Weights of a small GPT-style language model, trained from scratch on English Wikipedia: tied embeddings, 8687 steps.
MLP neurons of a small language model. Each row is named by its layer, matrix (gate and up: input weights) and neuron, and shows model dimensions 96-191. Each number is 50 + 10 x the weight over its row's rms, rounded and kept within 0 to 99. A neuron's up and down rows have the sign that makes its largest values positive.
After each neuron's rows, "fires on" lists the tokens most often at its 100 highest values on Wikipedia text that the model never trained on; "fires after" lists the tokens most often just before its 100 highest values on Wikipedia text that the model never trained on.

L8.gate777:49 47 30 57 52 43 72 50 58 34 62 39 52 36 32 69 56 44 43 51 57 73 33 36 62 65 47 53 41 49 51 47 49 34 65 40 34 50 54 34 67 59 62 42 63 62 56 54 52 55 66 42 45 52 47 42 42 51 47 55 40 50 40 30 45 39 51 73 43 41 46 48 41 51 41 41 55 62 51 59 41 51 26 63 52 47 56 53 50 51 45 51 56 60 31 55
L8.up777:45 62 52 66 57 39 63 54 52 41 49 39 46 54 59 71 44 42 48 45 68 61 56 43 54 67 43 52 41 38 39 50 65 35 58 45 35 68 47 54 51 56 42 39 51 54 76 35 57 72 53 55 48 37 48 34 49 72 54 52 28 29 31 52 46 41 46 70 45 57 57 42 53 54 53 71 63 54 50 38 49 50 41 50 74 46 53 47 46 46 55 37 43 63 42 58
fires on: "-", "\n", "us", " re", " in", " Maj"
fires after: "=", "\n\n", "\n", " v", "s"

L8.gate535:54 57 40 54 49 32 53 35 44 45 41 55 39 43 48 42 48 31 52 54 56 52 57 47 51 37 63 57 42 58 53 55 54 46 66 46 70 59 54 56 53 41 27 63 39 56 55 47 54 52 54 19 53 68 55 52 43 52 49 56 47 53 32 55 69 48 56 47 53 44 47 54 50 59 52 53 54 58 47 47 54 68 65 39 48 47 46 50 58 49 34 38 46 55 47 50
L8.up535:58 53 43 44 49 42 47 47 57 40 43 54 49 58 44 36 47 47 61 69 38 43 63 51 52 33 47 49 48 49 48 68 58 43 54 61 55 51 47 48 52 44 47 61 52 57 44 57 45 60 59 42 47 54 37 46 56 37 35 62 56 46 47 50 63 54 53 49 58 51 65 42 56 54 59 60 57 51 27 47 33 74 61 38 57 49 44 57 55 50 35 56 51 59 43 39
fires on: "|", " |"
fires after: "  ", "-", ")"

L16.gate136:37 61 43 53 45 56 59 51 66 61 58 49 48 63 40 40 55 60 46 46 52 51 59 60 56 55 61 47 51 43 49 35 57 35 56 43 36 54 49 63 77 61 56 49 35 41 49 57 37 52 54 54 59 58 39 55 59 46 35 39 43 31 57 39 51 44 51 63 44 58 65 52 46 52 40 35 72 46 50 42 39 64 52 66 66 35 47 59 58 59 54 53 57 77 34 54
L16.up136:51 57 48 45 58 51 65 62 39 45 49 64 58 46 38 54 41 38 46 26 62 46 38 47 48 45 63 54 61 50 47 60 56 57 40 48 40 38 63 59 59 36 61 51 54 54 39 34 48 42 50 46 52 51 48 36 55 61 50 65 50 48 52 69 58 41 43 46 56 49 50 43 62 40 46 45 61 47 35 48 53 67 40 52 46 59 36 44 67 40 44 50 55 37 48 53
fires on: ",", "-", "=", " and", " were"
fires after: "\n", "=", "s"

L15.gate16:61 48 46 57 57 54 55 44 54 47 44 40 42 65 52 53 54 37 57 42 57 38 59 55 31 43 49 37 66 43 36 52 45 51 48 46 20 53 41 43 39 47 48 52 46 54 37 87 46 36 40 30 44 45 71 44 52 43 65 51 49 45 47 57 40 53 24 35 43 46 47 72 40 62 56 44 62 54 50 62 39 53 39 50 67 62 52 52 48 41 40 55 66 49 47 46
L15.up16:51 53 44 33 65 54 47 54 52 59 61 58 36 62 47 51 50 40 40 40 37 37 45 65 62 43 44 53 59 53 62 50 34 29 47 39 31 55 36 44 43 47 34 54 39 44 55 46 41 54 53 58 48 46 52 69 58 56 61 57 53 51 71 43 55 44 57 69 57 33 51 61 59 66 52 46 60 53 62 66 56 50 43 46 48 48 52 51 44 36 45 48 53 57 42 51
fires on: " March", " January", " April", " December", " 1", " February"
fires after: " on", " in", "On", ".", ":", " |"

L2.gate716:35 51 49 47 42 39 49 41 53 55 52 57 52 65 51 36 43 58 50 53 46 58 58 40 30 41 42 59 43 59 69 60 67 51 43 44 48 46 54 43 60 56 73 47 61 59 46 56 54 51 56 49 53 33 58 41 57 48 58 51 46 52 43 55 63 67 26 54 57 54 48 47 48 58 41 75 53 55 49 61 44 55 55 58 57 53 54 36 36 36 49 50 34 45 54 51
L2.up716:62 66 55 55 52 50 50 62 46 60 42 61 46 50 67 40 44 44 54 50 49 54 54 53 53 47 54 36 65 46 62 66 64 49 45 68 47 56 70 48 57 54 43 62 52 45 44 64 61 75 47 49 57 56 57 50 54 45 56 50 33 59 40 36 56 38 69 39 55 31 54 57 48 54 44 57 58 48 48 35 43 44 39 53 64 34 66 36 43 46 63 42 59 58 30 50
fires on: " with", " With", "With"
fires after: ",", ".", " \"", " |"

L8.gate555:42 46 39 53 44 43 43 42 55 60 48 52 57 39 45 35 58 56 44 45 60 51 51 33 44 27 55 52 58 61 47 63 34 47 45 69 76 38 55 66 52 56 44 50 49 53 50 56 47 31 65 34 61 35 62 56 56 50 34 63 46 43 26 53 45 45 68 57 42 47 55 46 43 52 52 49 38 51 37 70 50 47 49 35 50 48 70 32 38 47 49 62 54 44 60 33
L8.up555:42 40 54 51 54 65 42 44 42 47 47 59 50 43 44 41 60 52 51 63 57 59 54 57 48 67 48 50 39 65 56 58 65 45 44 58 57 47 42 61 41 47 36 52 47 37 50 31 49 42 48 47 54 61 61 38 47 54 54 39 52 43 48 35 54 50 58 58 42 41 37 53 52 44 64 42 49 41 51 45 46 52 56 31 72 62 66 32 43 42 58 57 62 34 35 37
fires on: " L", " 2", " W"
fires after: " |", "|", ","

L16.gate615:42 63 45 60 37 48 59 59 40 50 55 54 47 53 53 54 53 53 58 54 64 62 50 56 65 52 67 47 32 67 24 54 57 37 57 64 36 54 71 46 54 72 62 53 45 62 59 45 41 63 60 43 36 50 45 54 31 61 40 47 39 53 56 61 66 59 45 61 66 36 57 60 31 55 47 43 45 56 44 40 22 39 61 47 73 36 50 55 57 55 56 47 51 59 60 66
L16.up615:69 43 41 29 58 48 53 46 38 57 46 31 52 51 49 42 27 55 43 52 46 50 51 44 49 38 55 57 38 27 57 53 69 50 42 66 35 59 42 57 53 41 51 53 61 52 67 46 73 49 68 58 54 51 28 59 45 55 66 57 57 52 49 35 36 44 51 56 52 44 52 71 37 40 58 62 48 47 72 59 46 37 69 42 43 49 43 57 67 53 33 44 47 64 62 43
fires on: "-", "ă", " |", ","
fires after: " Al", " al", " V", " |"

L19.gate522:51 30 54 60 55 41 51 44 46 49 48 60 64 30 57 59 45 60 53 45 56 54 65 38 57 39 52 56 45 35 70 50 64 37 65 32 45 50 41 62 46 36 67 49 50 50 44 56 40 41 57 56 56 36 42 46 61 57 50 45 56 56 51 61 46 60 48 52 42 48 62 35 34 37 54 32 47 47 40 51 59 33 61 60 57 40 51 48 46 42 53 47 75 63 43 42
L19.up522:66 48 40 49 35 44 56 50 48 49 47 44 55 40 37 33 31 60 51 42 56 59 53 52 45 56 51 54 70 49 55 46 47 71 43 46 46 34 39 42 39 46 62 58 55 61 39 48 43 39 53 38 48 61 48 43 40 52 46 39 36 42 41 59 52 56 53 60 43 59 41 53 46 29 54 21 60 51 47 60 47 48 53 59 46 80 62 53 49 52 33 81 53 51 41 35
fires on: "=", "\n\n", "\n", "|"
fires after: "=", " Romania", "\n", " ="

L3.gate585:58 59 59 61 36 41 42 32 45 62 46 49 52 31 64 42 48 58 50 38 49 53 69 47 55 45 64 48 55 59 64 49 49 51 49 51 46 50 63 63 69 50 49 53 56 46 59 47 66 43 58 72 37 40 40 41 42 48 34 52 49 59 53 40 36 37 37 48 55 62 47 49 53 61 56 49 67 40 47 57 55 47 21 53 49 38 43 48 64 54 37 51 37 50 52 49
L3.up585:53 53 38 69 49 35 51 57 46 62 61 59 43 51 60 38 45 46 48 50 54 46 55 57 36 48 52 48 56 33 49 63 50 58 52 38 74 38 44 40 52 41 45 50 37 47 50 53 61 57 69 59 33 42 42 53 46 50 44 52 36 59 62 48 35 62 55 51 47 52 57 51 52 54 63 51 26 36 66 56 66 48 15 63 53 45 42 66 51 57 48 53 45 57 53 37
fires on: " first", " following", "t", "e", " only", " \""
fires after: " the", "pin", "des", "s", "ines", "ges"

L3.gate797:51 45 29 67 74 44 38 53 53 53 62 41 57 50 51 55 57 67 62 54 56 66 48 21 46 53 70 44 56 45 54 39 48 49 33 58 50 58 55 45 48 65 39 53 75 55 47 51 55 68 55 40 57 35 59 54 40 36 53 41 69 64 50 60 63 37 53 52 38 37 41 63 51 50 60 56 49 40 45 49 59 54 45 44 58 51 60 65 62 58 52 52 52 62 56 38
L3.up797:52 37 41 51 50 55 54 55 51 43 65 59 35 60 62 48 62 61 63 43 49 47 39 52 51 55 71 53 51 31 69 48 61 56 45 49 55 50 45 27 34 26 59 55 76 55 60 65 35 44 74 35 53 42 45 39 51 51 45 31 55 47 49 46 54 45 34 51 69 54 65 60 62 42 53 46 45 50 72 43 50 37 50 57 63 54 49 45 62 61 54 47 52 66 59 47
fires on: "-"
fires after: " Al", " al", " Ed"

L2.gate88:60 42 46 37 38 46 47 49 37 63 42 57 47 59 45 50 63 57 47 43 32 33 57 52 59 62 46 29 50 46 70 50 51 48 56 43 55 63 50 52 56 50 41 64 45 47 46 40 40 38 50 59 50 56 29 41 43 57 56 59 58 47 58 62 45 50 45 50 40 49 68 54 57 61 63 49 33 49 46 49 78 39 46 42 61 46 27 41 53 51 34 52 36 34 40 47
L2.up88:56 30 52 50 47 63 54 36 46 49 37 48 47 45 48 44 68 61 46 54 44 34 60 56 50 54 73 43 41 38 48 42 41 45 70 43 62 52 56 41 57 68 40 53 38 58 45 53 57 41 45 61 54 42 44 48 37 69 53 52 51 47 45 56 51 41 42 43 45 61 71 54 47 75 42 48 38 48 51 40 60 46 40 52 58 34 52 48 51 66 44 54 39 55 58 47
fires on: " of", "t", " best", " third", " top", " following"
fires after: " the", " one", "The", " The", "des", "s"

L15.gate571:31 50 53 54 55 53 65 55 56 38 56 48 50 46 32 44 38 56 53 39 56 49 49 47 49 51 64 57 46 57 47 52 40 49 57 60 38 42 64 58 46 37 44 63 30 40 47 44 44 57 50 29 42 55 66 35 40 45 38 60 41 38 46 39 60 77 64 51 63 40 61 50 46 46 46 60 44 50 51 59 66 42 73 58 57 26 48 57 40 45 44 41 60 59 51 45
L15.up571:57 50 36 33 55 53 40 49 55 51 71 32 43 54 46 51 49 58 62 44 58 41 46 69 55 47 37 19 60 46 54 45 65 59 43 35 54 54 58 47 55 49 38 50 75 54 50 32 31 50 63 27 55 61 55 56 64 44 60 52 44 58 39 49 51 43 61 51 52 49 44 60 53 47 65 30 64 57 49 58 39 47 62 51 58 55 41 37 38 59 51 52 45 57 67 46
fires on: " |", ";", "|"
fires after: " 0", " 1", ")", " 2", " Turnout", "  "

L10.gate309:44 57 51 36 58 54 54 56 46 53 38 44 55 37 61 33 57 41 46 65 33 38 41 61 46 39 63 42 30 30 56 42 42 50 27 47 57 46 38 47 37 40 46 61 61 56 53 44 48 49 68 47 42 57 53 40 51 55 53 28 54 47 43 35 45 58 44 52 72 37 52 38 45 41 41 66 66 49 42 53 45 55 59 41 55 61 48 64 53 51 34 37 36 47 56 56
L10.up309:38 51 71 52 66 47 51 56 38 54 57 44 50 45 59 40 62 47 58 61 49 56 52 50 43 58 50 63 39 55 55 42 60 54 50 45 60 55 46 70 53 68 29 49 57 53 51 38 56 53 53 57 53 52 51 66 73 38 49 48 51 57 36 34 58 46 23 54 43 49 53 54 55 45 53 47 48 48 68 56 74 53 31 61 79 62 67 55 51 38 52 47 47 41 47 42
fires on: "A", " I", "O", "n", "I", "s"
fires after: "-", " (", "\n", " Z", "\n\n", "."

L20.gate663:58 44 42 55 45 53 49 44 54 68 40 56 49 36 40 51 47 71 56 46 73 40 70 77 51 49 54 48 60 42 70 49 55 55 68 45 42 47 44 51 60 53 45 50 61 55 45 62 48 51 72 53 31 56 45 66 55 64 58 39 56 28 55 44 50 39 38 56 52 62 81 57 48 51 69 45 35 45 47 57 40 37 48 60 49 49 54 56 53 52 49 56 57 53 43 49
L20.up663:62 45 49 62 54 72 44 54 51 64 48 37 58 41 53 65 61 45 52 65 56 67 65 60 42 47 43 58 44 53 48 15 60 40 58 55 49 58 43 56 40 41 59 53 33 63 54 58 48 60 68 52 46 53 47 43 61 63 56 54 48 34 55 57 46 50 39 73 53 65 37 57 56 53 56 43 47 62 55 44 46 49 41 61 50 53 64 45 45 40 28 52 40 43 64 52
fires on: "-", "=", "|", " |", "on"
fires after: "\n", "=", "idi"